From a checkpoint of a small transformer trained on Wikipedia: 4868 steps.
MLP neurons of a small language model. Each row is named by its layer, matrix (gate and up: input weights) and neuron, and shows model dimensions 32-223. Each number is 500 + 50 x the weight over its row's rms, rounded and kept within 0 to 999. Numbers have three digits each. A neuron's up and down rows have the sign that makes its largest values positive.
After each neuron's rows, "fires after" lists the tokens most often just before its 100 highest values on Wikipedia text that the model never trained on.

L4.gate1136:530473514524486462549446502427555518397526516447435572491563471524555543439498537548541497484489485473499511562518525564551471459556428494537485545522434446424532519522486544498517422568421538477503449515386533561520431495505494488523483506434392507469562450492576518621565509491564460528530474520474514542592580559452562510506515543524454473533542470465592478475392391485411473493503612488549521547527493540547593436480574439451605496442452542470527494512530527436507517452553425527440451462535395482590526419573535448406507545562558484478485489470466378490493433491495521520
L4.up1136:419526549547385426508360372449405449462574467540592485552394471502520562427510476562449456467468453497546516517509482579490528462523476425522548446506520539448505520524477490516541434507472531474444503556485495428435533540495431500589594402522489498530537521433504561417583556503493499488483544485581504484568494525480529548456523500575500495501556585504597510541563467515467414440509535458578487435558421589552485481403485532426551464479444430553520464496493382568624461531560524398490465512516363502492507500474537419431516589482581491433450490490451549530507465500463471376
fires after: ")", " disc", " o", " pro", " m", " the"

L6.gate11:487467438537520481473511563480551549465501443405480454562543507501567386487440511599549533553469512433434457472486519407493476441419465494527526529564541454434537523484551459483579489576493537557562468422448509484539588434501497558479524513469485481435389528509557471586501499514588513565489470493553459461618508490547548542454556564449530495438576529541507440512500447579486590572502533570608491438515600521573473515495505525573473473488398592421485574598466563460497531426475496477496474503470475396471563549449558449494526471541483417552571552372426505454509455527488546562
L6.up11:393505545573555426432531511389496465448499443564523449535464478511428506553484474515495554528503557545428549506516516584519471489484502532537497392526528498462499507474549571602547498495490517574436451445540490475437485488574454432359530430389496498460467419510486569538429522432557525458425459541565488520545481523458601545460620436445428436469582475530442420542556529532498474480412425469443487510507466559548523523453510429453399501484487498583499621451603583476484441476439508615470495415435534472569477566539530525493502507527462480465484487538521541486470611508494559424
fires after: " on", "On", " in", " As", "b"

L4.gate404:480495555493522418488536470459482492436450437508543534514460481464451516547505513566537429424417468465619522441536446486569442466475467543480404497465576457457550461427477563567460508488450563521500479538520412580517521428480548524473527529483509450542512452515510412474379490514531519501432435448523396578509455542495534611560490468533459443504514462442574525540528457454535498519382510517458467534509411473504464501493555462448510516507583503448608467396582424503454588431495488537518508599511521514412568468587525457536595535498450460380556462579620541526437550552474457555
L4.up404:566584438502595391550448411563441585502494486480472366556480559517484471383561508493493542540404514480556493459461537459506533528495483526518467547519453524513536435478436427479569559559423479564494510501462457489550434445503477546471455471501572506579546467506521480564524414480507592524503511497489470447514541448507547529403488429472393449464507511549532504499494489532477454565490590536521531438354479501583514469547563456459454699507426526508564506436488428511491526446490458455519524522474549528504564466559544494436447443491429477397540497457511486561469512582500545492
fires after: " D", " ", " d", "et", "D", " S"

L6.gate1233:460485577588522524503526462497531529528444511492519463455447568399481442552523470504412472452509539564518550516499446587543463485509550556492541422476554419553485540577578429488552537438563510507528516446478584507520515538537455560476510562607476579479439375511576597573426516570553413476479505519493463469503438505438540504485536513503558500517427523478487424470508519568530637473521469431421435504443570507470464533528415433448485442496473426488412485505470465558428511541462446444566434429437529520563470552491505529489546444466555468397489511468475451555486416437552475364
L6.up1233:437453587544442536489522431505491568528506575442439422341480550554487513463519428499568471596525456557514548462495534588395478472494494588455472451480500498494509553502535472403566473529493536478450500591430457477477521536511531547499383497564471510525465580437496573565475512536580474469445498459513452458444516504510423516512483445439523483450546491452619461415520440484443426463547569520564518548422572477561444451527517469450494431640502424532479568625471534533424464548511632517471537521513480594431522505473459475516504540414521521459496500475453472500456483510452646485
fires after: " A", " a", "ou", "A", "0", "1"

L4.gate170:485502472511527499642588496632512564508507505506495556552514493474476407550516421557452402465430491575411539467498488514461522494493479509557454544483408468537511564539513466529479525473488479584438449462497456585490484597456513560468454462544561400509478464465438543493469511467550453576561525450527489477589522662466610470455465480538501523513575477514517456461531490450497469520510506469540543455445415557498557420504474471428502546570517507466522481462531397594519446525614563511529486431592436460492582502560550456555514566479509433484516478512557438505496444536469454521
L4.up170:458410488481479476477457546496509494531493455467503625471531523468504553548560502440469422503427478574468527555481544511524548501469511515470539484588540513469522490467474424489458480457583483559494384511483546535415508530426553435503410535499510495552494531477474476511492550472572537564411496452567579437492380551473500546473582493526557513491515505505475391400544438454530512484519544472551430486564382495495502427431510566483491559526562438458457440397475441587433561511449573384434457434585439439565587480405532474442540574544523639455447480460508448429420420517493495503
fires after: " ", "In", "On", " D", " N", "D"

L4.gate6:446497515537458473476518508574483487569533462550478565523485589497531422482540461471582446489534518527484484424472466476521512500605520459529606511502562486469385453489488533538526440475494590541493438505417594562579484524409547507491435440468489561519505527428468477564467417437583500572452544515578595494494466485390509492450509479575541446464466533554452448577482505543519532488483428499589508570418517526540499462514460488454572520433548415577568435540453511530457490444506397549474468488524521507464440502346471532559403404533369544423552464474524546522544462489501495497
L4.up6:442532453651483472548550519560461470561474442531564594513383570484481515508601428533575431426391485493453463471498474562492477453480444496544540550432485447510521490528455443469462501502527506498523579584433537543497577500462544540464516378522525566504540422532542545443514481386597464591486412395496516525458484506445523540459581534524548416443600523496477464529546543536521448614483523443478412530461463510504477454580575437452514467517492558553557457417489427496579476535432499528505446545548451521449518464456533575581456549514488474577522511522491479427475533526399466483
fires after: "z", " A", " An", " a", "j", " al"

L5.gate19:422542520459481540488518506513538505550502528503476552429410556471532605479475470514538536531472479459358444488418552476571467487497444477514538439427526478542500540406491437495441508421512507460557520582511511528633519482471501618496497524464543514430503567457463461487571417580398549547372473472526434559473581404499493514545517521584538574563451469555588491514485539484492478534411508473608459609478486469494488506500412531548516502470557464525457567572489478500501514486539424507542518467446575521473426534408499481544527586510580614525502561465481510422485440568489515498
L5.up19:520480578495499498445494445543409521519535443616570540464473583556577548520510447523506535523485514422483481505543525459456421479478524503501485400435559515509523515566511465382509503544521461562454575479516513512519454487457510351532511354446526520504538541502458535492491491435511485498473470431515523508537501518415534471482450481544524413512601483532521574392525470564541550542564411469535430330526506522435511499459448477397484461544598527411486465442526576478484551557419517522480421421525555506393584562513539475474473597517438506578476558502505463429515493514621440448
fires after: " A", " a", " At", " j", "A", " She"

L2.gate1176:503538501499421530483512472526508487519434487544517557559547559508519511452552473427538443552402538511379461446521481497572451485455552556531458488477543473518505471376583423459460567459524497551442440579518533536441592511471436518465457481534466396431484443556601448518469451597523427546558486616490417515511557473494442501549507522523626501538516506598576480518460565377511564522578578498390475541554536492555448471545563330542526494478425426559575541456482518567601559522587464468514521556581478488492496501525535459509460518459514414514633493516414470541452595539524440491
L2.up1176:520507518510490508551499521583548509496554485485436450565470530399550545485482528477616530539495484566505531490516460553462478541600470480493592522433560532402463483583548489481523480538451436479541540508477401444416527486501513416505382494540479420509415501559448584428474477546459531404538499601535501437460499528536465524511485509562413489509490502508551484510448477521518547470574588475402493493516498419479487402640543534395495526579541393527539431469469529457446495568488482555477529446577502468499459587487423417482540493409440526453476560408467497522460483496520445470
fires after: " H", " ob", " o", " M", " D", " Ed"

L2.gate67:482547495432474405494449553490494540565466414466482518513404575450545605466483583499490508524496430497599462478480478549564522459576539472581509567461513538542501461492537510528483553397609456626452509531558532576448384494538497597470512486493500486536506524401523502517547578414491542528417418522552555413516451561518571477497512508464493498422552460514537525506524553561572545504476459494372483459510491485541520446508522443520525483534494512455491524525535588460536502513641416548623493501438508522452560590504515540425483522583517564524491482611497437566519460496581448542
L2.up67:498533442461465544511511418503533490439428492590529570465424464427332468493448548506423467492446519472406458582521481517539489474521528461568476490410427494603551534564515454512399452397479508539522380570458535510447336484536430554445419484482521458529482397471507562504530400447547451457506479494462513629443536493545451507554548482454596525451456546495458469567468507459575552442560604441493508434557502521469517505537492616497470507439447466507454469552499467506517538470509428439488518591518631532408446483413473486494463444508477563477528428480462413578469509496521401528
fires after: " ", " (", " |", "14"

L4.gate692:612496509524444428543480490509421504473434424504468580490397492545514488468525553546439636462501609521470510556488504546437463434527441470531526540585499385542432473524495519463418537502490495491510478523474396483504496469444533499478588521491442527405526514548515455483602429579468429498450549632613467570484485487474431534528514471563566590558527442532596480551545500553498555430433564506541558497501542452605457434549385522546475515463503474545550481578447422446534493547455445488459441435590532480590571522516446541540511442422483477481551581530502483509544546443489545537
L4.up692:500406463464492470525508523480433449484562466596444529586434504394444475426436609466532467633481492626442589548465516556357464503490540517496561490614454432539420551534559563490606524411443591407488429465476569579398476507444553544629532526500499479465499503517482469502544502456533593510407481488551532524443511571550463554469413437577483511401472442485491442529537478500432474468547517445483525493541485518531558490522529546535462489481535445497544525488452441408519513511504435486515447441469497502507545483487410525466569490476495496481513453511484501567598501520584538416
fires after: "E", " O", " H", " D", " P"

L9.gate264:450488586519566458496497469477518518415456447480433374503429572547514400530459509480428409622523544490482521436530562550436482456512443518552407519443503517447443479504442499496427490531544520487545418516493567462517530481481512513587417610533454479475470486396445478502488523564513491526467472575570628491534506461499421490517517458439410421438501500598430427457534571547506502541404487479537548514553508461451489555553452456536561499555544547440450410504508475497491439471430406519569532515456610537450391588510470540512515519461500555511496503581446501441470513515573472570
L9.up264:456604550526484473559542545545529501500483451522469552469491551461432485474423444451524446538516470439485610448614520527569574541529442477505413422532507513508421531475508499437450447530485454501478608432597567507508494511547529538463419581489410581495553566487433476470506590543494533482447546509454520546474508442501488487511514508561532521442456481560441458470448526473470389495564477524520423594488571540407456508510506525416489493475548550595474526544533445451509536525568538560524540582499469627538452517563469421476449530531434525378470531433491498358540408505526520573
fires after: " ", " a", "1", "3", "2"

L9.gate970:594431565484592478489557462497586513510494481585510565531351496478499611474473494541554490547468501461513525473477506528532505452548437542522492495543474424534581485559533459477486545493508581531550457448485509578495464396555544558502492539615447415540532550450472480470462597465586522539530482564467436470516491496443510496523476523499458442508583543555376493462542492499404451564438526472543487503530379489489542535445563433471497556549483451477569540417538405567472521495467461541481514420462496507545508532495520477480574495621459533485532502502468637590462475506568552541
L9.up970:521499463547509456445569460528518485497536558553473526507560447420519514403474600515508545512574667499506522515597482491486514544517527577451580403385485449499530564545418419524581421587478531503474545609501521528528560462500566475486510422485504538459514516472416512472480473390496500436485501536565531473466445491547503501534396447505520508389517536605528467573540489442515488480504377626572419543531494497579491574558520538537610487448464429518496487492437457482516516564491587485511553468504528433458564414497465508489416414542417520463529600457586510487492531518530531475
fires after: " ", " (", ","

L9.gate1194:452511622560515550553503542536579434450443440509623451515505475512475411468482543516533447506527481487586431566451563496518588554592478493523487490497468473529437469442508393507458564590519480463397565481441575512534443439490578515472560371566481552555481489512458574534500573523457549578484510481615522465477543535498479520531428510582564469421503557448464525472560530442418523518546544529475511557473448491461492525436544447502529425529508505605553488566501436528588558533433535518514577571357453473527550508603488509462518467532437482414572515546445438502497536526504505537
L9.up1194:486456458534497542492527432514436462487479474443468427577431540488502508428564504437556545501525552530534526491474445494474455577440554548515508493473520524515510524469441406482476496409511613471500603594474486470427468492507493441432555440576457467419513478529424443542472493519518446474517480472498457535496462589461404606443481373455385380478586452422448472551476516526429538522503487518476429490604450527539447555527490551377478456603475417473558503455515547486472579527455523601469517454614508372460579396492506469474514483486479503546522432498525436574523538557508522486
fires after: " ", "–", " (", " |", "|"

L2.gate256:665526364474565499594457461473463504569581407491498547483530482506528463486484552507524579448470509544508472621459535509562558464531431566507503438517494564538500505439517408506480463405441487521418471469505488529442517548556511458453496555428465511556505448489539542540505550473465458506454479533565466511500481573515471533493560411538422512457429452470443499487516532441563514459455537433521511558514448515531466489445521496582441583544478444507504445567543565522514509500485516575547536438481505571546516470477466543437575470460495424545436567434427451527533529515485537444
L2.up256:568494402510468500581459449408443592478518476504501602481548537520471473418524486537465532455541424518445509644458490484590582562629466558562486499558550545541573488446551433478473569354404486450418467567508461513470516504520564532407500390476521535580439416482510495523532537527502473516442529521545490536518525521508479538457458462459487492489444386460575493536573474373479491546446474461495476476624516564531445587519520480590511509510471456489454455514492525495470505482481492481549537488488452549517514442586549493408482539510477452550500517522506458544487530466391503519
fires after: " ", " (", " up", " del", " re", " acc"

L9.gate120:471578528546487503540557428474488515545548480523461500536471517577451421557571590595544477580381446434471592486509493449389480523509561541542507436538462483504499546463526515473552535509499562530549435527422495502467497398533431383463461548439478515540471470560508512507529573402481505540476505538495519555490514583527588527496459517459501444458549540491547567511426572482472442555523451551439479600438523497479445442503422471486460424447433531530573556472449493447493465515517529545602499463540482511453513571447490501685487464449511474510472476562470528509511550433570577590
L9.up120:550516474568426568416490465501461522497584544522541493546512579513527511479498505437596486400523509462498513518448422457500511466499558395489389521493461491473537537599489561454499543452455588447536470516474540460535497554511482475550485498535416479431446502503433544505499435515451535495472456413476587474537464588555561543448431419519512456449480432557488402559522539498551402501507532517549518550531410442540557497476560497519507499588497565407582518566517527620475598492580535528502486447521557574486527505546404456523589556569496453453503385447444514561450489418451517578
fires after: " ", "–", " ("

L6.gate273:651613508536503413530496527458478476471434431512448462491431430593478502496595442487412559480423506501540458424517513527509465512622480459417544468486573498553509500548499567567522554496469487469512407528461562464588575547545490434483526497513473556543547486443458505485529550469508443406441468560483469465541595477494491575513585517499504507466515513559450525541548461517617590410451501619538588501505493549492495492531461421468469405507506526514491459452463501504626538464405559491452419607449588489500470509505487420486505474568459443495423541517431436432535600526532498496
L6.up273:533462579466439501467544519538497542566544452474417387429485541419504550365486498504473524480497436490459573531484515541468532526509473496469441638487608469467520528519508446495477593455504456487508467460477464501511535562573442539541451586511481507442546465511435546487518530503465528547485511432500408497595489452522527431510567508512454481483550433470502554471545456493543531430528514526489544527406415500540477493466468542490531470546422452444430506514529501533577546532510469522492481566523537512438500518433510565538541482481496555550477498464599532607534533442521431436
fires after: " ", ")\n", " d", "\n", " |\n", " K"

L7.gate260:539475456527492491584538513468472448446454570517510567524510553476426573521578548516461482496453479489449567436494515442511538483478448510561518474459485469454477590499479490541447545510412533557563471515419507488489434452584444560565481468451510502506594488431594515487473484420437415496431465433459492487508393496500400540532525432385536416430447487445491490445515494368508467555475531533468523518615570407614491516568458437591528420473535498442588475430459463432559431505488535571551517440435598501599476499446525548516473569471467471446573441528471461576431441546505415509
L7.up260:498458575568468583494557490546549514581523459517538477563494580512536543468505518517500436490414558477613542484460506507500562535462637522482409586541500509514480443475589530508566550473485543502503436487526493498482452395415477536447484409540497533473388519462485502444468518508450511516537451487522584499469497542427583578468477548453515455521507430527500512440464578421508440383557381518456550498487502592471488415630501518488520521454450560489623504480517511469419497499528407508452540481451496491447520498513495449532427426536590553538571545513471474530453459432517505469
fires after: " ", "17", "15"

L9.gate577:568650458489485471465561587510598520437506586541490484463437461456545478574525493505580542508459543432571567530514506499498525520549523447487458518594465473490505483560441546461438452584479485524535352516570496538460489563463509432414523525427507477541515541591537487477509559461493465526541436556528514526540529526448467616356519516550559540437489508562511521458515544497523544536528449574564544511455506554441456495475430601578504517459516495493468512480516591385459510494609478523476551507485489414450546579503606521557482399500553458556513461507386454491530542619413527518
L9.up577:423562529463546450464543468491525452514452536515498526479426485522591468450571538600475537444499441441488503530488521461435358489546471444511437470622457396521430540507445545491483413453487535498443410514440433500525479533525476579505456432626496412490511481537567466566484521453559399489564514529539506530438503532446588540375499515537501489528465547576525528575531539464492447512556444407531551506475361518538499430411426456476515417576540485439450475479526483578559499560539463555498467427584502540552499507471547491502465499540466556582451421510461436515493499594459439483
fires after: " /", " |", " is", " a", " was"

L9.gate1063:474479413478519534532516588363498564485439528629427462488508466493497504437503551546543470462308451497555472539463499457522451554533446616543479468549499540498561482498483519503514567437447539465412493551497437481471475542497478553475460483429464493607465424584406483444525480510496451434446555535499551562499384493515488438428468485502511498580437506485500617519468610487467407471449473533548440549583523576611493486544539431431424486506529494502507482499428563446517513586427494502416487483512578400508455452457479462472596586438490571503503502618464563635424538499503498610
L9.up1063:594474549449485528490459553572491519602511529423465483488557426518503502512417441510525497496487490469478513552519513476490472598614545472500437483541520551511467463493531447608507501491447452470516467491549490468414421447437607515580487563525468496453510516546465459450483502503517449507570428581484549557520550526499530573472522472423504359468446452547518506478424477446552514501561499480440405532418567447631524463426581523455447541570448559501468481568485478512496564575559487515421575440611563467483463562445591471488542398455565464559488439475540369491524596393446536500
fires after: " ", " (", "-", " voc", " Che"

L5.gate859:558502504430456588542424531549511517450432453462475521448558464502488476554604415600450515499576493431526380436441530518402530455606520455589466477494463516546526516445493572537545475477502486473567463536495475486535579502501464498548574462490471452582522438538539396530500438450472508580473598502516530476551450557478526598426506539477437550594478375509538502523486545437541409526540514561489540475556552511493474482573520521523512547461575495467511496554614496574577564507406496432475529444532583549431472498594479472505485460484453512524421535456375496508438486479477448540
L5.up859:508474672472486528525503426539490486441500495424533555436582525467447418453506502496526449442550457514399403505342535474495506537503436490575399499490441523467404530546472512549536501571599419538479427483448471452442541460521477497532486373512548439507471563489559470522450512474522481605460518532483497612559506534526514525449577517582532489569572444511418511582470461508505500519484426539526517494481545566523584524436484445514490418510574496449442514551523476435559600494447461486479543497491343493471494504428463565548452486445459580497434496531549433508471441524538526461
fires after: " as", "w", " S", " Ter", " t", " T"

L2.gate1262:481548499499493379524463566482517499482559517487439463494407519436465468550494533535525505572498392518465438432525442573500530534463495500452505428589498458503461512562488529448535481507518491528442440517505531596533546533558436522506554539499420540571483544393503588548461500522502431501553451392479400511532500572526395440477482472468485424486593518508524514530488407393518369481463419494412481519558506528470483477430566411584477537502585583424449547432590446546518469463511518496546472570582469606542507521437538467493482520517453549480589521483566567515607549509485509492
L2.up1262:522528444459537435527482473497538468480563604482478574460468555494449396533586503615417489554464472481532448530470489534447534440504505423529434565504505551486475438533456491430546461485486454548493526457629507520514446534558491472451575467486501498555446481471521495580419532502441431490454407515489541504444596470561468458459598477469543422478529497551498451544517498416590447485425491530454494566455575534493531428420513492488514645570511494512443542431467463550560503497533512455502472493461445455488550434511440514411442545445438547389606427498532453549542536474494438517
fires after: " ", " (", "-", " Mich"

L4.gate260:504589421482616457416506480475529469441489413600438456415492511568565492511458472465465487505528483444511468411541455418450442512540530455520474513429534428516431505546549471432459428515572532493492487495511456462536555412490465518529437509372472491520544441464486484536561534524511417566540497466451513409510507529455559473540563448558520531637490411536563502550465629458569486445585400485593466565475466523535481499538457430468525498449501427551451594542470482587568521475546481575501441565534436574530520494594430507505462451490456536513420528495594559554448459512557533560
L4.up260:579474540483510437447528593528567553517549510589578604534496535465573542420533540530496513541469480493427479545495386521446476603426501601565504548490517490454411455581454564572416418478491478526532552551526560523448491524452489416467505552488535585425553463499468509481477439520461562391532470443515448531491532477524513432464528516444531537534475445553546556533492396502451414510484530457504540526538557516538547467495414509413508555534541523578489548395628545472536428512569470530573512567484612511471456541439426541478457524554514465421461433479573488554509505478480522605
fires after: " No", " J", " Con", " a", " Col", "|"

L2.gate671:585532538515475487513480462612533528449533592586483383412440527549493480455589364457557450459475455458482430569491466479416560476457513447544443573470415402473475537485449585467576474439476508379420448517514526568568529530486408523570501570525614459533566515495515553496441477590480524542563495529465418469502542486518513508544497424511445438501488564491538549442543479583483425549577510564512519457469470427560430531479542519473520570479568498484511443513550476482447500462507500531486509560513440432559481404515521532485498497553523430512592550577506514528518505557484557444
L2.up671:484431363523484475567446506494497442473564488572394429480534603481475468449487460526519491408488483518440508523409509419451531469552546479528408642575445512516483476509423450547444506543522570428549546451501507518510508481575521545458553471508431494514460488556596506512478561463536423532435483411451359541589512500508467541571524469489585543443595545582457523544637429525504526412496459578522548507548470489563489563436530603513576523587518512411580498412505520499422458525509513520498511511429544451626470443436576516455495477488552439523486594517447515478533528427511532445
fires after: " voc", " l", " C", " iss", " R", " L"

L5.gate425:507470525483532479576603462501458510581473481438534473457517542537585447510508548528548521461504577501613509521430491491488559612512424447516467509548541436611515450505448519479486483395537510501498445453364539449441496473519585508580448498515466533555497466486530584477475470445540561444515462491425537522522501418433514527453582452440431501446456493511475529539372447529463540505547622600516460501451499514596566460478473540506497451482521487485458542505487535542543543521560502405531574574516499374495504477448555590553500554581528492459535405477431466470372380488496611508
L5.up425:410552588559470517481516481538520423480506532547467540526494447535588495576570434460494548347440474556503510392586502528403545538564491420567519423505445542410441502481476494569538514516529544541494492527472441513555481496553369517461508463559513497517435448522545473530526451438533429524512529551610487553526489530446465470522524506556571568563537533506513362545499495489508500482580605507479554504495532514489566484511504511499453515495432459505521527410524454433526493518487497597570472469507552519523459554524392583445485486483489565454471541513568524452465465518492364462
fires after: ")\n", "\n", ".\n\n", "ak", "w", " Ab"

L5.gate747:551568543538464521534457492542500464566524457438577501498434556430532606494591524527575412471460533601449537496547449529508453488508447436504552475544529530520565522490532447498588471512502500554539462502453518529526418537513560475565461538453532471546468517463558467431503417531469614551537555538494514489484451422355521478436511513440466523532550472548536520467430466529523523482526502520477528485517534481584510453366563553531465547573411444468480515473556486577556356471485518567532602652521520472460543520479550578512410420466539463461511575531543537438558457555540615558
L5.up747:452488532524511488462486511514485492486480504564540507514465432418479453499506427513453531489507444538483538497467491488475486409433576532579460536385479514523536480503509456581511532542534462472472560522452499507491439559539408513444462526445539405494487522362525599441552428501467396546464482393444399496435568467481487540492455559521461487495446486457471461531552501407568629535573553550415510460458538558536524435522507471508578552423379550444443537476472543485524562505579493569517467498509522489510553563471501442480550579540453531569468422507428623470558520473527437647
fires after: "\n", "uz", ";\n", ")\n", " Sh"

L2.gate569:543508481536461498550478440513557483428508498505520468463456573500450445498524482523539519459455445531516505565498545497375475465482496407441467528543564532603429461480470483392646488502433602479561476476429513496420486460535551436579531467568522537474498462588573528530444487395417536368537550497602528506478431551465429511466538473557450492508567445598512550508401526554553491527549609483454527508476376534523571511463419493542454503549525560455513457477516558527579552533449468569468565469422492520512579487562525524506563475374531545542485394580554512500536548555485464443
L2.up569:519557508557479531498417579559525469408518491520532424479533581478501468505520487497527598478415414552558494483444647519492519491516478522445443592502508470544464471488480509452505587389509603517570432385492539506478523472573560571555543408478510541463545437607531430413472526432438552379568487496522483453541426520529488554523495429573477507459519552626541494548442518598507424458589600544370485532565437518517512465444426547533485546563479617432435435503481545457547441504422510534486527452412459539536478470580578485573508530486526536524511435545461513534522441518503464456
fires after: ",", " Lab", " l", "L", " L", ")"

L2.gate402:443448446479474453549468544485627514486515520442431476476536513466537496454569554490587548577556553526508518449489477442533506525567479499575547512400487501544533501551587495497497509492450505563523498496422454533513422405598488400514494489490472386498521392453464555532532534501630503477479530531511424486469558487447485599505473538443467517466591482595505490535559540424382515575538437549452474528488466553509489488438524509471482509441453465509465539456465573540501516515577459454599539525449435499479560548430541447478529452464492566471548575505590508424504480453493483526
L2.up402:579522490486451475530462506574628423481513476470483511519504468496566491476518505456496578466476515545503482507458423448522469491446562503517530373476495486529546559445466415509452511500418477518485473562387462505613375407569506387463562509577549489497494523515575406474616506512455628529550454479505440471536556472523455478557502416458579557440491417530528491610493536489481455462412525494380531464507427472524524478520549541500508508495494452502476521434505509386482433535448460468518503548413494519438565401542450537495537439468562527474478478532500521532484482549600534511
fires after: " S", " (", ".", " s", ",", " man"

L9.gate1106:449573439520529501366447513521549592549531463473500444538574436480505503517556607571516503403506459551544587478409516444517400539510493548486525547609484393445443492531520443498536529481537526529556523544458418402451570440530507526516557402478420512506503544527508517433476449534529498501526565538492417565500440516416511498476461549487484572505575580452454516504465479525508552496578498614519495499473493439584369509494576469585551462482534587553522515504470560467427454506484491494375486505408512502517476510435536581497584499548437421406546442502443445549514564483387629524
L9.up1106:533551456474467503482543530503525532547484519519438509500444519401360424447539497531491447461471470523496459425539435525559491482391494495438479476524527476515454550451555556505436554465454437513551528500622465533554531581593491525498473528499433471432558576493448456601484388506505500539573490418551589483544477437474468602480541546525508490527448483448509473580531578453443441564549425477496519550560524543574452499610517491480423515452511612368545527490530459474454508562522491612502493448435402567505557460522510436560427512495473534543502444575506525513484485520419515438
fires after: " ", "–", "|", " |"

L5.gate462:541527508509533501505528576544533460488474532523514516511485529473421551412508537462523478474472551599460440437440564465572604400518493553503533522586492412491539611425576454462543463488501529554572578514443559510431575423503456543398465453551493501504471474491587489568444519523497574465505441530594494572550532581452561498504565424449549534537550467526472575518527542560404408562480523457512437524426534531484488528428506530552493462490555513455582422561502578548591508358513422486491492419438516446526578430506606488489502490480511530526572397463381520396567521461564543558
L5.up462:540537435463534435542476493607516450495448477452490446579474555467428539565542623540522615496543562486438470530488476436520515485505506497510469527526429475385633556365537456479533528450459556495522518474518438488441509488491499439488465448473521446429539452498471466550407510451572457500467472469552478522513449461575472474540556526462491550406419446647468447412534524486513534401497465510512391536504469538526468429325508578414537441520557480490567467485509472495519456444469433470475469565634556441512530551494590511554548546554425523502514534473398559430510518613544539541
fires after: " on", "On", " On", " December", " K", " June"

L2.gate825:457434525521542477376523488576536594488395510463447517492443499482420466535484515551519516548511409480516540495476511466510552565442441493621542478515464460476628477461505515532529453449484491490617453503496489496533569467502598504492500365479514453525563471557481467582503465539533511547485573560552470419525505474409552533562445540492484498482553478586490451449558551587429577551544428544468559507562537462435490586573543439531500525537505508503472528500515486501521434503595460489536520535504411475571612376542461538491447412451463622476465486406522482518427433470665536634
L2.up825:543460453444444355438604523499472512479520463513519474454473532489469423456456499405363511445529474523448479515462598522544558484475505556481458577441524498568539509515448422521514498496462470529519517509442477421503451442441481482519445474441591401505447482422451475444480411508509491524533490605405528557467607519571580629492429544507511467524496434471512548517545590559545564582535507466509509466414644562534492465446483461479615514450455520507469507518449483493499466380472400488492441524509509445489531584569537525408523526431477416507529428461564583612460525534519566494
fires after: " S", " T", " s", " Y", "urs"

L2.gate562:497516402494589550520499463515494452502502475484468628334563447516471450477505514397563436601527482425475549434483411456537566514638455396509526498394453482442555494504450516482529512534408534458487515472469441558508504495511468572422449433571546472564526498527441442537449479498521519545483542474422520512395510491427582569439478465456560533573446526475546408519455435472458452575447465527487507509524435512526530460525496589571532559497480553494627440526572545500489526547489489512535590491452522422412511478542507510483481455580487528459558517482448436533581489492512519529
L2.up562:472428523504488540473509512524479430425499525451505522472508466594511480508591488392560614502529394559516493485566491496463600496509442546516424444501415451518451472445494481534569528451467520467477558527512513492494537526460459435408555517489414455484438555529515493580523562571463523559468494529477493597494501531419488644565548561546492403421458452492457423535475494494534509489428578564528536564419549519489536515497594432525592454465535484428377456429520493513546451480493528461447454490538440503606551478563497455502527575565590368464495590499480493487456525471524495460
fires after: " T", " K", " F", " t", "k", " I"

L5.gate442:525494525507467465466484519511524515506520462480550473546543565512502470493462463469562514415347522562538567547502575533402420537505466494491450481520530535534558493498464466483506463462461565497540514444558474463517468509543460591536493547489534531472556527455575417540498534412544542465417482529492378505570600536482464487500541476505440633487596403526456475523547507454402554477493519595484538518539544434420451541532414412601458562428459576467558521485447501580523560524497477614555489481450493441606510538494482444524422570464489404498536481578445524370504482469573468421
L5.up442:485500527597504473528544496453492389567495437487427523571536478532571465446448566453487572583522526482491470515508639467436531543534511461455440571491608455480491549518548526448427617546445503440442502478490529526418527486579521572511463461481543461489458493579559411474506512422554509470466450441529592455595585514425498445471469505431475523534519541561529492520531570388503486452523508519417463473575567553405468502513525604539572386390419515402488472487496456516505436498503475512458493609523552547595523525394472521416550505494523467437436478529614483491514589467457465537
fires after: "\n", " |\n", " |\n\n", ")\n", "op", ".\n"